config.toml
hidden_size = 224
num_key_value_heads = 4
head_dim = 64
intermediate_size = 896
positions = "learned"
bias = "all"
tie_word_embeddings = true
parallel_block = false
beta1 = 0.9
doc_mask = true
MLP neurons of a small language model. Each row is named by its layer, matrix (up: input weights; down: output weights) and neuron, and shows model dimensions 80-207. Each number is 500 + 25 x the weight over its row's rms, rounded and kept within 0 to 999. Numbers have three digits each.
Before each neuron's rows, "fires before" lists the tokens most often just after its 100 highest values on Wikipedia text that the model never trained on.

fires before: "| ", "|"
L4.up115:483449506490523538529513507471507523502530508509494495466543480559505519500505499513516504505505485479529481463529483517482500490457514522519498543493538512497528511469526495520505556477459509498498499524481526484473500456490473505536515455521505515536461495498502511452550431485483500517550486496585522517473542486485518482506536471501471494477466513501544503504476512496524487503506
L4.down115:458468465493520523492508459522538489530520533451513520495493489455515478477510530521508520507504466488504508473548456487560502478506487491515489526473512514499542529518476530482507474493474485515525513493519503537519534463529470491457481538483539483515461500507469476549471517535478504534500477525504497488500516476521528481502483541492499451475496525497527492475499461480482543483524

fires before: "in ", "on ", "with ", "at ", "as ", "the "
L11.up205:496462509467475491491487481495524539473491509519498516532482518502516534527497475479491523497478508493478497494504533562505530473520456494518495534474527487484491461547466519518506429487510549495494468467490515498498497514521517460522483583504497490521507552528501495546494512506506524493528474517494504465507475426499495529460502497522499503483522547534508461520496521510499486527514
L11.down205:452476534510482511528517518493526529488474521527481521483501507464477457504500444510527498509519515518516513477457520550500498490511496465513526478448511482544485486545532508513526458464501491457460496491437481491496464513504511533490528481511518485539517489559503458530511512506477519488464561491469510515500520517523491486523472495495539508484475494523511495472515519512504496542521

fires before: ", ", ". ", "\n", ".", "\n\n", ") "
L8.up817:504514499500549538524506494520482490463484448454474501483453504519523503472483494528519487517495467497455493500490518464523535480501480513478497521471529532497528527504506540511512481472530486516484466533523493533527501545480481480517493494510521444484469482507510486548456500485503522459527469539487469531502499464517548510504464493519516497497479474509550523465480511524513524542528
L8.down817:502529477482495482515496500467510467532484557515483516538487503470510501492521491481469485528496524487494505528468508530526498482496499507487540499523512493519500492488479489448536477518461523477510536549545476505511555498497499484473474485476504558462505509481446518469499429487496489544519524527535526521539538495513491480507483502495507481532480503532538456473518499491500501488471

fires before: "- ", "\n", ".", "; ", "–"
L3.up637:444467445487479506506470534473517490494513483487499459496512492548473472494545554492510487474504503494514453462490553549480500473487526464491518506498509486483504493496466482507499500505514505469494503522517570518515472476514469516512522526558498449511544485499508484526508520468496495513511499491512508530514502548466466510533508512462501526524484512531553510475457519499461543471496
L3.down637:506490511486513482517524474515480447520519479492472513504537472496504508448530535515532443484524458485449521520504487533482452517543481505524502536514570520510522527498476462524496522491470514470489530496476483475516489553495439506454511506489490497480490463472480497537477474503488471474464487495491540538537488530493494499520496498550499525506499471502474506525497507488495513480515

fires before: "ed ", "en ", "b", "out ", "ade "
L9.up435:510518516508465527518467504494485471442513502490517516506438517477544458520429484490504491506472516510501538514535527502466524504489489473453549540520515505517523482531507490510523512518498527526506483526465515519493483477488488491483523528515470482510494481507515543511484539521504476508555528481491447495481480565520504504500495498509507519528520477520470517510519530535493485494502
L9.down435:488489515503472481470494498509510528505466477503508487470499475437518462506536520535459502484477436487528436431449506501498515468473502500544530484539497493520508498467511516538531501499496539507489482532507506537508499514535504518553504474503485484486471485520497479482458510540474482529515515489514502477491557481494466512493495481504500498501524530495499483510516529486510461521477

fires before: "ates", "or", "ates ", "} ", "S"
L4.up795:533462494473497483506474499445461572526517534503531461525504528529475486468509514482483489507475507526492512528480437484521550509484533492519542456545463470480523513485451485515498465526511520477512491498540513480479515484517465498498528509521523506541494499473502504485508509502530527507503475491533544453503512477465522517485503498489487464511494500520528491529536491561495476506448
L4.down795:487473492520482533516492446513504436552516517476482519491491504508445462470497519467519458515514505484463541490520477531500457536522528461455526489527509540530513543538503523510527476524480531496493474451461469508465505499512521500518479461477471486486510540517484468483494484469520499542505501536503449489518508468502533509512504480499512510464547486493469499490517500542504492533514

fires before: "\n", "\n\n", "s ", "=="
L3.up870:498449494473491497444527505491507449532532458421533480542500541477499534460544476471451490538479534503534484494485514525465491457522485491460448494478529510541499450503534532479438497455483504512504519501497564521524508490498497541475526505440495527470515530499491521490501487486496521508449487457491524484512510458494525491508485522506491464467484523516507507495486520488490521469500
L3.down870:492496494494482505499489500537510531490487480506489500498471489493484493459499486513526493452450507540524478477501503491528518480519531528556536538502487520506484496475526467496508472528504485515540492485515477477477467512449522481525463524496486476472512490528494502496521493547563476504534501483483481561499489494540452519546464482453543539555492509515538521517532441476493521456469

fires before: "\n\n", "ed ", "\n", "m"
L3.up104:514505503519521462495507482532528483534442466448499473516486531475486466500525495510461497478517458529503520521491508498526512485517489475518542496535488536490551518526481485486454506489544553492511474476462462507457472498520554485551474476480499460486548506494488487512528467514497517489505545510540512491484521497477517492544474482479516515521497507477458509513488488472500516492499
L3.down104:452478480513483505511490478510502489520469499457468523480452511478512497507530481483526516499484501540498463490571467504546523516546498522537477466534524548501498461477465479536497510517496525504499455551507511453504513522527475462469485533443452507478511493478512489511490473535466502477518503503502483512539529493495503481512526491525536506513505521470469545520483517530478495479517

fires before: "s ", "es ", "es", "ers", "ts ", "ers "
L11.up893:555516489483515520491532521490510505489496477479500519479469549453482549425480512472515482472509521498467499502503526506508500491489510527534469464499526524503470472521530472502497496505500493495476487511497523464465477578505498520467524497501516488461464493511513517446491512477508515474557460517501526524530524507487517505498540493510489514443484500505493508491473472499508472478501
L11.down893:508515537508486514494510498464511485514490499496482522531502541498512484486503495497523533508494466527495459475506487502482490518491544532420493524496518515504493525486491479503467505523486485493486477532473439477533526508497491513484485453588487509510476504585545489501534480496521504502532460437543491518544492536540492495520523487537489525465487532489500439498508467477508453530508

fires before: "ed ", "e ", "ing ", "ment", "ment "
L11.up341:525533460456477534517501525483477466536502520495469509486484500480495512540416471506523479487462536495494498530429568551514481448511495519505483502490513541522482506441519434502499463515479519486469475525521500510501496539515490502514549507477483498484492448494477524531504522490541519500491526499480524523499543520488459485494469520455486454525524507552510548505479487514487504547512
L11.down341:502508514493497517481477486448501532500462483495528537504503486470540512517501495499484504542509506502488510512519513550515523498564480479520509504467494529527489544511460477540522460495512513495459524481488511505516432477522463518482525460462494520473530516510513496477460510496511504497503494504520493525496507490466529467534497497474491489482457503509507509505481507499515541506496

fires before: "p ", "e ", "p", "en", "e", "ed "
L9.up57:512506471509533523504468515515497514497490477487479491489501499502491507497452496552488515581502469479516484535492484527546465489506479505508498500524526490499542522508530485504509510434494560449517493532485489487496489506526509535535523505479517478508535503515551514494467521512523502508519466491466458462513503441457511513512472458513487496496487479538516497541502492531492530516482
L9.down57:478456518532497496530482488507555516488492522451490482506507486492548512476513521474529502504499535466412536518494527548475525529533481490492527499535474486449487523479509461485460484500517444533518505535536457481519472502487473502496484515488485464549517467505508475472522487534508495487512526490514514495544525471500489510486489536482480479493507531489479529527494496519500488471503

fires before: "al ", "o ", "a ", "ed ", "ary ", "ic"
L8.up422:503527465522488513506465508461512487533495523455452419459532549488486508522502444513532493503464497491483514478490490510576519473510480493482514494504438509486546477503486516514482489489484508458519461541484529475494507538501517532502517480471481508529464525478535549472523478480475531459518525530515490531513520502476483502509524449484480501472529495515532520505518522532471497467445
L8.down422:499472519471504460441497507479517475494558506530494507522484522524462464512546503482521521494478504506482480523527501465525502498485464511469517512503561498486525496496470507498498488521500469503456499520471516502457498525490466472470494485481459519472465511551534465485509494522454470533507557493473471482522502520528480533519474552486481524542498448477505503505500464479470493484509

fires before: "\n\n", "\n", "\" "
L6.up57:499459466510448518471497454540489473509538491491484486526523505481523498504559494491473465513473551540523509520518536496525479447489453525509553490524462483474477482519457508479479509488520525511561459485483483494453489562568493504504433499452520491483530486510499526490479484528496516521534505522494529507507504527510488528521492501488465501472524481517554511505487481472476516489482
L6.down57:527457465489463526461476469509536477509545468505447508539519540488489506480513494498482439487457543582511466506505513479489486495510503503503537498541464482469471497517465498513528493498500499487523531508488502450494504533542508504498439517505497506509515497484440499507498490569499487476515500495520519496447488506544464512522473527468475498541486499521548506517506516501523488505492

fires before: ", ", ". ", ".", "and ", "o ", "of "
L8.up174:520515500499477499525560503482486450495497496500469493498499426551518448485486504524530479519531504532506479495476491448535493491486504509487526503513516454544499493487543506480493512478531471501501505486509517503493487530451586508491474467497539484424505495525472484491497529493475517539513487502499506484485491474512510506550515503503536478513507517538509529494510489508480512463515
L8.down174:509456495483522478506483417512505571483493484515514492483458558489541500454511533476511490529513497519476535501497500456502489523528526538512548456485478544487490532489479486487522530477506459492476493473486511452486526475517486523521492521477508465533484513491510549517515484521492464442476518456484517512502516504544504480462490517453504488507481504485483487484510563503489487493483

fires before: "in ", "and ", "to ", "with ", "as "
L11.up747:486470519523504505525553510494483499507520479532518470511488496476501501463556510528532514491497449448475502507467479503547511496517469488509511482506506491487521489528498480521498436483531593455480496475514508511520491557488512517533530517527541514478481499544504466527512481446506472524507515481487493501501503466472523513492464523496522481512492522533508522536474515530504518491501
L11.down747:471468513493456476497481507502545529513505506536510470502503504475549500521519489475514550481510498465493431480461522494455512510526457496480500488482463506468523546505463488470532492468471502505495539476481469480505534491443526558511474540496548446545544472547485505522459552509423503500514550513514495527507473519483512464484533474493511530520461503507484508498492507503496493498531

fires before: "==", ", ", "ep", ".", "==="
L8.up217:549541506475505515488487514522490473503505550423482438506559479485514461526519486513467533477502488462496468504500466473504498487531466510473535467497509488519501516487538538496492506500541497489477465481479506530499417512551500514486516482527537502506505519482520501464524480545554481554515485508492490560477496505504505501502512501506504508453471505503508486517483492525507495472524
L8.down217:515515522502494515521508503506490521526540469536512539526482495486528450472467504510489519543491519497503511481464531502500482462540502495471496479486520517493499499489479505456498474479484511490504487476469553506511461506490516471507498510507549499454459548515470463508530501516493495523453478511443516507502496478500546477505449528500487521501478495525505486495538494474478512539503

fires before: "| ", "|", "0 ", "A", "A "
L3.up9:507497497494480484510504530452473486498540521530484518498562533548525488491500498498509475517536508517499487484498468535482548463467512485524529468480505499474517530490497526486485491494451530505488508520461538499523549458501498456503517506502492499513532539495483519483504507472490546511492522554477535534480526551464493508480487505438454467514550457488526506475524512521477460483557
L3.down9:471488475502543523532512506483520485499486546501467512486512501489470536463466515537487502460506482486505495514537523504550514470487505505552468520552515519486479508504449487482527482484508534471468562509545553462504516506505494470480482533491476490495521497561469511544491461482483511487520514512485534469518529498453469462517457495495467547515518478524499488529489489485507483434512

fires before: "ed ", "it", "es", "est", "b"
L9.up692:486498492477498506520476500463540532488452484481510496497469513468508453514489497497506500508518512498532568506493522507508500467460475489430508517477507539503484464458504474530528472547509500462528476466527476537514505484517506515492508509486500492493471530488505521502475486572496482489486503480505500527525525504517478495515462468487490538514509494525492502488523470476486500477481
L9.down692:535516555507498484427498503486487508544527494510498537507497504480521483532485509504488491534513516483482496519486509532554483493505541508513480501520494477481500502532518503509472468448487532502518513529465486501498546455466493511495527508546501503489489542518484497528487506476535508459491500535479492506503462470498512507506475504496498510488506483523501484528517557512487523499478

fires before: "\n", "- ", " ", "\n\n", "W "
L3.up698:548493492450516474476516470510502518500531465474531465514475495472503536545521480502498498480491502485479504507466464488529483499502424503519480479506513493527483516447539576469522530508528495514496503496509504487498509569459457485499513507490477498489460536488471486474517503477537492491506477542475481505455481494523501485507468523515529499494491493529530523536543513509438540508505
L3.down698:509498508512527465495531472496527480500549544478481450466490491522563497487526479512493479505500506543489471491507512531479540523488481511483502524493486506528481466448516499518486465529519496514496511494509517497527469502455521546468501488477520485497496539485453507452516480499523510464465506484480527503493503510495509512526514476443537496448473487524518488551517516448476489491538

fires before: "u", "ic", "s ", "s", "ep", "er"
L3.up91:553480459500537470491518508493517538505490503502495495500489478495516488503514507530523481531508497492515489493517470486499452515472500454475482495423521522484492502471549537504486529505544505509443459483479496519485488490516544486523474511499482482508542512495456467564502495483472516561486484492504525478509476561482452557492554498503502470488464488476534466508469523519482467485518
L3.down91:481520493514547487499511470547483489530506479471476502498484536475444456492518489492492462504470541518484472512510506451517513530508511500476545503522530480508505521535535524480515534466528482496468477501546469524460504502499525517499437518439506511512514498475545486512528514527494517503516493488493527487471558456499483517520487514489484477484493520525467488497509534517523503475448

fires before: "e ", "ed ", "ing ", "ary ", "e", "es "
L11.up852:522498501488489504462490514504533477488519537508501526493538529532460515462484458492495479487497499530523491479513465533508523449494446513504487482492478522487472527498470459497491496529521531493491458521464492522499498526529520499524487486487555510475516465509489483494552495457516525497504494513527481507525460525489437518495487488524468462522542505522498528493469517482492482495497
L11.down852:500468554556518526491508454473540507484498512482454492472505510494488533508468536495520492510536525479477483496507521488513499499495493490475483553480516510486511514515503465491503448508484484458510481539504485506459525488523512516533472489504508590506559494527489489496518474518501499493501503511521482527482525494465477481490486527513476467489513496523498509573499501525461476447495

fires before: ", ", "==", ". ", "\n", ": ", "."
L6.up176:521564510492456497486496472490506477450500533431492477544517521508510512489473473510499511519482482530518476508475473467510490505508462564484530511497510524471474534486488468436528516516550504489492538513527500533529478508515498520508463530486519482491511512485464498497484521513507516513499456528503506513469494444493498506500478515524544518505513551477503469469517515502479508500474
L6.down176:453488504501534483496476479473512488505504494501475516541507486484516481510475518497511480490492462509489462515543487518473497493501514525505502472480531528494480501513511450509490505505486475500497510538461483523515490498527470522497501517510546471503457520437462505471489486484537543504535515489521500573485500517546454553511509508483504466530491501471469457510491507538477508484480

fires before: "out ", "by ", "in ", "on ", "as "
L11.up664:513497529490495478519521474504481501470509521477444500485489514536489524468502477516517480459548481484465481475478542507541542541508503497493462506516516475505490501529502471522493470498487514537474457463564498494501487515523528519500527520528481465498527522486478446511466507502514523516518540469459450542490537465516530515479498538508503511514500509501474505457487507486510477485528
L11.down664:482498489481540541525473508509521532518514455507503485452475497504499512525537513475517515534528514495455538574490523507474525447514498529508474509553527510496482492497485495496496536495482467482502480484543509507528517490491486557479503483515520529476504463482485514538508518503509555500500526501554480483493485484499496473511505460519478500544507501516505502542564527535491506528498

fires before: "and ", "in ", "(", "by ", "ti"
L9.up431:483534474518509517511536517516467526505473481470475485507468506463527514496482497504532485543511500518487522494484496536486544515509496504532484458496507528454501465514495495497474484514510576499459489450528507466532506522501512476512494502528533499475521464517480489506484454443498476496509488557443484496511506479469523511543513524516538486515476491522505516503519495539503522489514
L9.down431:528495535524474498466483494502519527569535483522520531498497468507474524485541510511509516472452491508499482499526496506433489538518506498501500568479449458473486477505475489490504510464464499479483510484492481483494507486495491541520531538520489481543540486496456530485481509480522475493540497522539495520509486501500501510536534494478511492502490517468517507476512557511521513504479

fires before: ", ", ". ", " ", "\n", ".", "al "
L6.up284:495522453491481476517476493505542505537485435502526489480519504501529554513548496520507476489490497453447506518491534506483536490494507494542521514515523510481550509496433502479573473470536516522494477512483447514494498509486502481523494542518503522508482524498499506495444472508489538524529485463485466531507515460507521500533492529523471458459498503475531505495509489509490506509491
L6.down284:491509518490519502474550515497457459479493528541510482507509510499516507511482508507466513513537487529520504508510464518489497501509496474497511516446486476512500487511565510504492456523471508506527477454453551489510491496473505489516510483475522527501432493527460506518498507501482476509479494511462503478490511500454527538530504464526486552521486463502527448489478464505457520531511

fires before: "| ", "H", "en ", "ent", "al ", "\""
L3.up250:521516503522479502516500562481509527469554525558504491456514501517518506535512460508493469506504485481524439479508484465524501451492536513475525527505501542489509534543490503486477493477475493546487482506503486508528441450500523464534535502519469494503493499450469497472523490493509494525506488547487542546514491519475507495469510495496502503485541447504511500540510498498451479476510
L3.down250:514480536509475513532500523480507498495507486503479502486471497516464491522443486482505469477521478476462484486519523473514521486453500473468482515476551515529505485499487453519479512481512505535501469459508471455496491472496507499553501507477480524485528479487503468495541505531512453475511544505451495459510465505529523504484507533520518523557530455492505497532487488516532475498497

fires before: ". ", ", ", "."
L7.up854:481486476507537502510475497527449486512505477504491486478488518509519470477447469478512490492528495485489475521461489478494509537512467477562518445468494490467489442511500488519537454514516538450487515538507471531526506584472518514507505536489526472481511479471532468508502503511463536535522507508451531514470487469478449479499494497492486514546491499562513522512477503506488515511486
L7.down854:540500497485516494485501514485510514471512523501489510523528497483529463509536475512483525515500470490478514498552494487508448474504551512476504517507509526490485505530446531458445540516484510546501509478517548452493561457537467506529490472519477511501495481517461514515462461523533493527492505538524533505472507467452527503475497543518510453473499509492513461473494462512471517473539

fires before: "st", "n", "nam", "is", "ri", "m"
L4.up663:509498501460480498511519488538522472509476545481511456511511501471483512579532488463501527497496523516470484558509465508505517486513484481496496519531464488471482486503504492475485527543479507432532496481469491510494502472506506523464482498512515450533499457492523479496493505523508500500491480581552499499501528508500451483549520495525523556462501486453542547514522497515528536479464
L4.down663:502509493516484470485510498565503499531502502533478485485492467514488489510539518491519502508499515495496470519504514473502509510551565481493507493517474475526500488554540504534535445569510534499513510498428504516491524500508504465492514486504549496513474497503459506476504495502491486486483493423472535544500512482492472502471503498539505498481506450542514496486496459447489502486497

fires before: "\n", "\n\n", "| "
L4.up862:490451505489515502495501491536471455502548511532529509508451523441517484493471469526478490510490531529459512489468521548481514521537451495530537480497490469470499468493506495474516499515546510495461487501535533507531485526468474529501477497508481510473513535473469520510468499442518523475481484542467521474470524492505501510470473505481523503498517512537508480519524517516523499529484
L4.down862:510538510538519488559527474503511487474479535533479469493535500540500479516477481506511503511492462510486510508481488463524516496494494487484511498466507488533516519474468476527489524492535531493528486491545482492437486495524491505497515562492511510482461455511489469507472476508474447467487496504485510525465496531487472495523485497517522499557444481493507520517525469458454512486510

fires before: " ", "G", "| ", "3"
L6.up644:518510487492488521520500477500488508480501512455492527488526502500529506530556481503493519489442482474507464501499526509582519491501507498512489527509507548482527531505483508489483563507472470499484528542527564526511487448502498455538508520491499535513525459515479443508497514487483499480508508478501517499481502483473469515497542491491496526497500495488496512496519513464529483450515
L6.down644:489505467484477476518513481510527502514514475514470474532503428469536497452468498494522524476497472524524485529495477522490535499556491521526508479477528464504471512497456504490481468512461516535503520486500528518484482534515513509481457482514496502511513462521461493503486510491493492444478490487468546502461521503491484487542525506520511477485447522472483461533475469488487565472471

fires before: ", ", ". ", ".", "; ", "). ", ": "
L7.up278:524508490452507474492514536477504409516557474463498494527483503518534490516505502466554451501523529528495483529508519486475528517524444491498524479498504511488480460487490471459522491502443510482539509469468493495461474531489497519516514531508527525519482475533489531449514510537522523486477462512482468517453480483510476516524467512509505460502504532506498508484458501486443490516486
L7.down278:509518522529492522489504492507450526511529509537488501498544515499556473492529508562473535536491486518483447475543453526489506479508544521474471518515476479482501535505509520535481511526495451515464465477504550485476507479525487451516459478475516466505513534456504498509489519463531535499477505492514536486491488490500521478462490568524527528487454491479500471472490465500538504505512

fires before: "er", "er ", "u", "e ", "t "
L4.up127:532507497515516473467510524495561528459510495536495457495517465512533445535516498503515486526519519473525486489508465484501498519493492492441452483492503522535503450511519438492511485512489504525528436506501531511559504499519548518497502512462485518475517534487487488537461483492490539540551452495509502516554477477528527479510496469502491489508500521508486503509482476512489491489493
L4.down127:488503485492519504529535478497506515499488514459518502497483484477456496506442511506527462525522503466510539494452478487513493537502521477500468501523541523485510478523520479552452540503462450505473492516502473527486494508519554488506518453477510537458517471478497526489457473520479531539506525502502492524502512483502451514506523481467519468548467497490536497508520527532455545478532

fires before: "es", "es ", "ed ", "s ", "of "
L7.up783:549494484477511485463519527543497472485506518517559511516486529478524504470509515474514507492546481483530472482481488482483531499462493510465529470489517485485479456457525531503519484513474550494471493509475508509457503549478483535476495528521521475446497477514506490489493568542505480509499496502525540487538444462509560525512501495486487491468489490502498490494525512505506483506540
L7.down783:499504528507497495530527527483482489517520493472499500466497518486510485497501500476461517533504502526520497493515552478508504459491494528481467499479481533502501489504535459516511537518504477493482496504504466484521446500499515489484502466516455507531458504515526519477532458478547497452530462494529505550506540507505458533489521494513470487474492514457481486477492458458486479516505

fires before: "\n", "|", "| ", "\n\n", "–", "United "
L8.up424:481511506500522480477499496534510475500493483512528525494550528485471479491502481489534512488506502526485529479477509456524531496467521484467540465474484495495511481496508480512497496497485539516471545496516513540470479506532534542507461527509524442471481513527483497501498545519484502502491527466487519527492506502488510496509497474500526546592462463493472516497505470539469534531525
L8.down424:495521522503509490542485511526507423475438483542531489444506444500467506525527545486515490501494488518517506508487466531488497527537493474473509474523457471503529498527497499525528476506541506515531504516495462523475485450505487505517470452507479512544501480487490501483469468555493510513439473528547539509505489474502507523509491485466501489514479514538516523479505503507500471454541

fires before: "e ", "tit", ", ", ". ", "es", ") "
L7.up63:532507536503484424462517507573493494497515529479509478530533515483522494505519509483519482518501473517532474489509465462505513495477491481503503487503528520488492511527520499467500503482507519532473472468498542526518499506487511513536451486460489494484538468480505518471476526484526490528505500465491508484493546501456480477486491465531505487461488549546490457518451522475551485520517
L7.down63:483564458500535546538494494533498497485480487472497531495524491497503501509488472567504493534480532455473470525501493452518483482450512511550558496476500480489475488481521465480491483515487471483494532506514504510491450493517505540511480525499459467448500533477509504517469487535544512503491495497513539522456540507488544511454465532514466474511491528484483505467530481534514531534479

fires before: "\n", ". ", "at", ", ", "."
L4.up644:454554494523511459476512473487513497518475523495512521532463535472518497462453477461491504476487503545509493498479510503555479525491490528529490506513518525510476510521476512507487481532515537474505510497494486463509505530458500471460474508528511518480527526518478487470504496494497489504469514471497507500492488503508469497520498476484535504469481459537495514552528527507558505521446
L4.down644:505460501480510513534470521503502563489523470491513519474492517515560472479480475537513495486491515536480492487502478462473527517521507489502539484484515461461538463486518476490533526496510495519500504487443508550463469496517481495529507506514495510527484487548530506524499479533463515493525515513494529539512493504517476505498488523531489517531499501474492491442462443516481504490544

fires before: "\n", "\n\n", "L"
L7.up590:502539459499453477533543479504473479473507505480491487522513535525471512481515502487517453483467480518517512488521533509472486517460474464465506458464490494490484462487516482450494511503490460484526502495490518489504548519465509518489459479515512464527488488534460479500563531515531509494477480506516529560487490510535462507481502507484466513492536460523527486555489499519500496553500
L7.down590:491484494536484523458496530512528538581502503514475538479479468450565526508500474529462548476501487513499441472536497501539510458536484440523482533472494487494502543491508525502515413489502551507493498469489518515505528514501480467514518519520520532456494495511520480502477494507482503504499484491458526467507517492502513468488492514474511469519484524482477508525483514510486483472492

fires before: "\n", "\n\n"
L7.up497:518511457509478539476510479519521453474505506485443482549476494523494537498471536493498490483486550474489482490498550484509515490471466488493503508479477512492520515534509512465447473520494507461526485531523497513487475525513497472490447448489540492507495501495467472478520498525490491538501497505543508492475576520521480506464536505495478542506501476546494531489481523506467488486500
L7.down497:521472480498490508476492482472535470483542462508536528561462521493514516514547490533492453528466495518476495474520511479517516505500487515485538499527515466513455478496503526501476471534490498468534529507529509491503475481541477517502480483484508466492504496489494513499517487486527474509533471506516550527478519481488493527535504447523493476535515510503562488478497528529500520490460

fires before: ", ", ". ", ") ", ".", "\" ", ")"
L7.up494:505491507494517505512489473509488518488532485414528529534499506532487512505529496473465504505508531497493511489448530490514491475524474518489531510499531510484497521514538499496569478501502507486495532515514518525483533518476475498498477471501492536452532495510453501553499448518495462503483526499493521493457478483495501485496484474428523508502522538515475493482470509511502513508460
L7.down494:469549530516474520481488479446505514501483510515507473509562472477521504522513506483490509506478493526488484510512489463517494487512494463514530490478476540479437522546484511499487528490536504515492463492466521458511547500564503518468554522465516492530498500488467529483471543487512545493519453493526546484479492521502498493515500485530520471496516489493501476499473432517503547501517

fires before: "l", "st", "n", "ach", "m", "ag"
L4.up561:523496495564498505513455554497523501540474497514549545504473441495513521505475500472507486535505504515492493511513496500510524515487461542475483506530533492483476479500488444485462545535497482457521486457480506508527502480497455516470491516500471487570537515458507508465527497510528534446486486509494474493548499504495511517500488513483489505496481522512553495529492495539507496489550
L4.down561:516530535530524502508485530461476483498434493551550493469436503501472465539485475476523502519477511514501570501517493505489534488499540530513549523540495504506508508518478511495503477474511468496537500498488462493486459541450478493513538504496471514518531525457541512523537478470474475477449517476465497530518563478496485522528499464487472459491511467442513505471512496497508512488533

fires before: "\n", "- ", " ", "\n\n"
L3.up787:500487460456488477477497479481478502493534488495527476465523482468533523509544531465516489498475525506514501436493545485513480554513507504496491501513513507494503536507567545489516537498511515509517533507511570494528445517480465524530481467475496499462558502510481506521490535502512486491497481513507479524480467473493479488474477499462524495492493512558531461509487514484466526480536
L3.down787:467484528485485497489510520521500518514554488506500493506536541520535519494465491488529478490494492473471512503536486477461502496552468506506477562517490483501484549476456480484500526495510481486471537503499525499568475525564501511484487480486500501499498489506512507510519530532506496557519477451505483470496511510549518481507494486528525471477518499521492501473489445514483450419466

fires before: "s ", ", ", "\n", ". ", "ag", ") "
L7.up387:500529512518507497514502496507502475491521457504525487502484524495458495511511521512506473481507471507435494503456506514491479516501505513492521516473500473528505493508514532495496428482478465462504526522490518547494491509536449519531541451496485500464447506437467519488514487521522479524507457469475492565498521494487481507506479467505510516476487506528545490474488520492548484518483
L7.down387:485520496483471510482513476489475496538486493474533506491500500521513537514464531508452509510538491494532550477550462501497477508476485509478468493525508538475510504531491486467472540530501506487503459497507517467484502502502485508495475527516543493481521495468559488490461503529493521500492513493502498439557470520513562507529487484524469520464498479464528516509505497528506527522508

fires before: "\n\n", "\n", ".", "\"", "\" "
L3.up138:481504505507446498507559493465558468498510517511515504497468483554501515513467485467472462542509454506507503545457474507474494500425488506502517481513487506475491506470497500528510504541455510441508520476453505507515452528541474494498496517519534502543492477496481477480486528497488504509538525505551483527519488548524473494495536487482477514487491488488521509499523461460481481502485
L3.down138:470530489553504466535505527511484489526483462512442502522518472457519490490478468469506525516483484523538499471517513509534509467519464493518550523494504537524489525493520479500498525486506552518523518498509488464517528518540506505532475532494549487515521512534505490527477487530533497487490508471497498532511516486502462509537471501437468545484524519506485497546550531493524525491480

fires before: "al ", "e ", ": ", "ed ", "of ", "e"
L8.up343:508510476470549503478513520489556471499499434489438552475511498486494498574451496515486519558508473473532474473489516484517479489534492506476508489491506485507542519477535460487487484487456495523478472511476515487482500517495489519511535521489504486524493484476499489497476504492502484530507477457503475486459460515499444522523501453490510474541519490505512503497486497528462481530491
L8.down343:487494509487479486461509516481534509505508499521475506507528465469530522540514523509461494528511495501526457497499453487493517510496512503471522490464444480512469542482477514479539486498477505522494508495445450525491501504506500464507500489507540526487471502530528501501502565475500486504492497522512489522525469489498532492488518501524491446537494470528482509484517478517525543524510

fires before: "\n"
L7.up307:478517518514511519543494515515551488454476509508530510530490496505538499563472488515478480487516507478502523519510496503512511521459501516466513531488500487502521464517460454510496464522480542481468576517490516495491470489500485496443487486518504466534502537529494511509496472506480510493487479486500504492516495475514488497473478489565508522527483454507484524497552498469540500548496
L7.down307:456524479465463466502485442485511499464457490504530509500499473510487491469504529469481464516514508517521517501481479545487492508479491480556506516479453537561514506480546483547531498507544475449490429540505477466480486491478510500534463488507511491476525480461494565499503481524517493500504468500483533505509527502526499497494529533510501497505505546460501523489501508510506528473484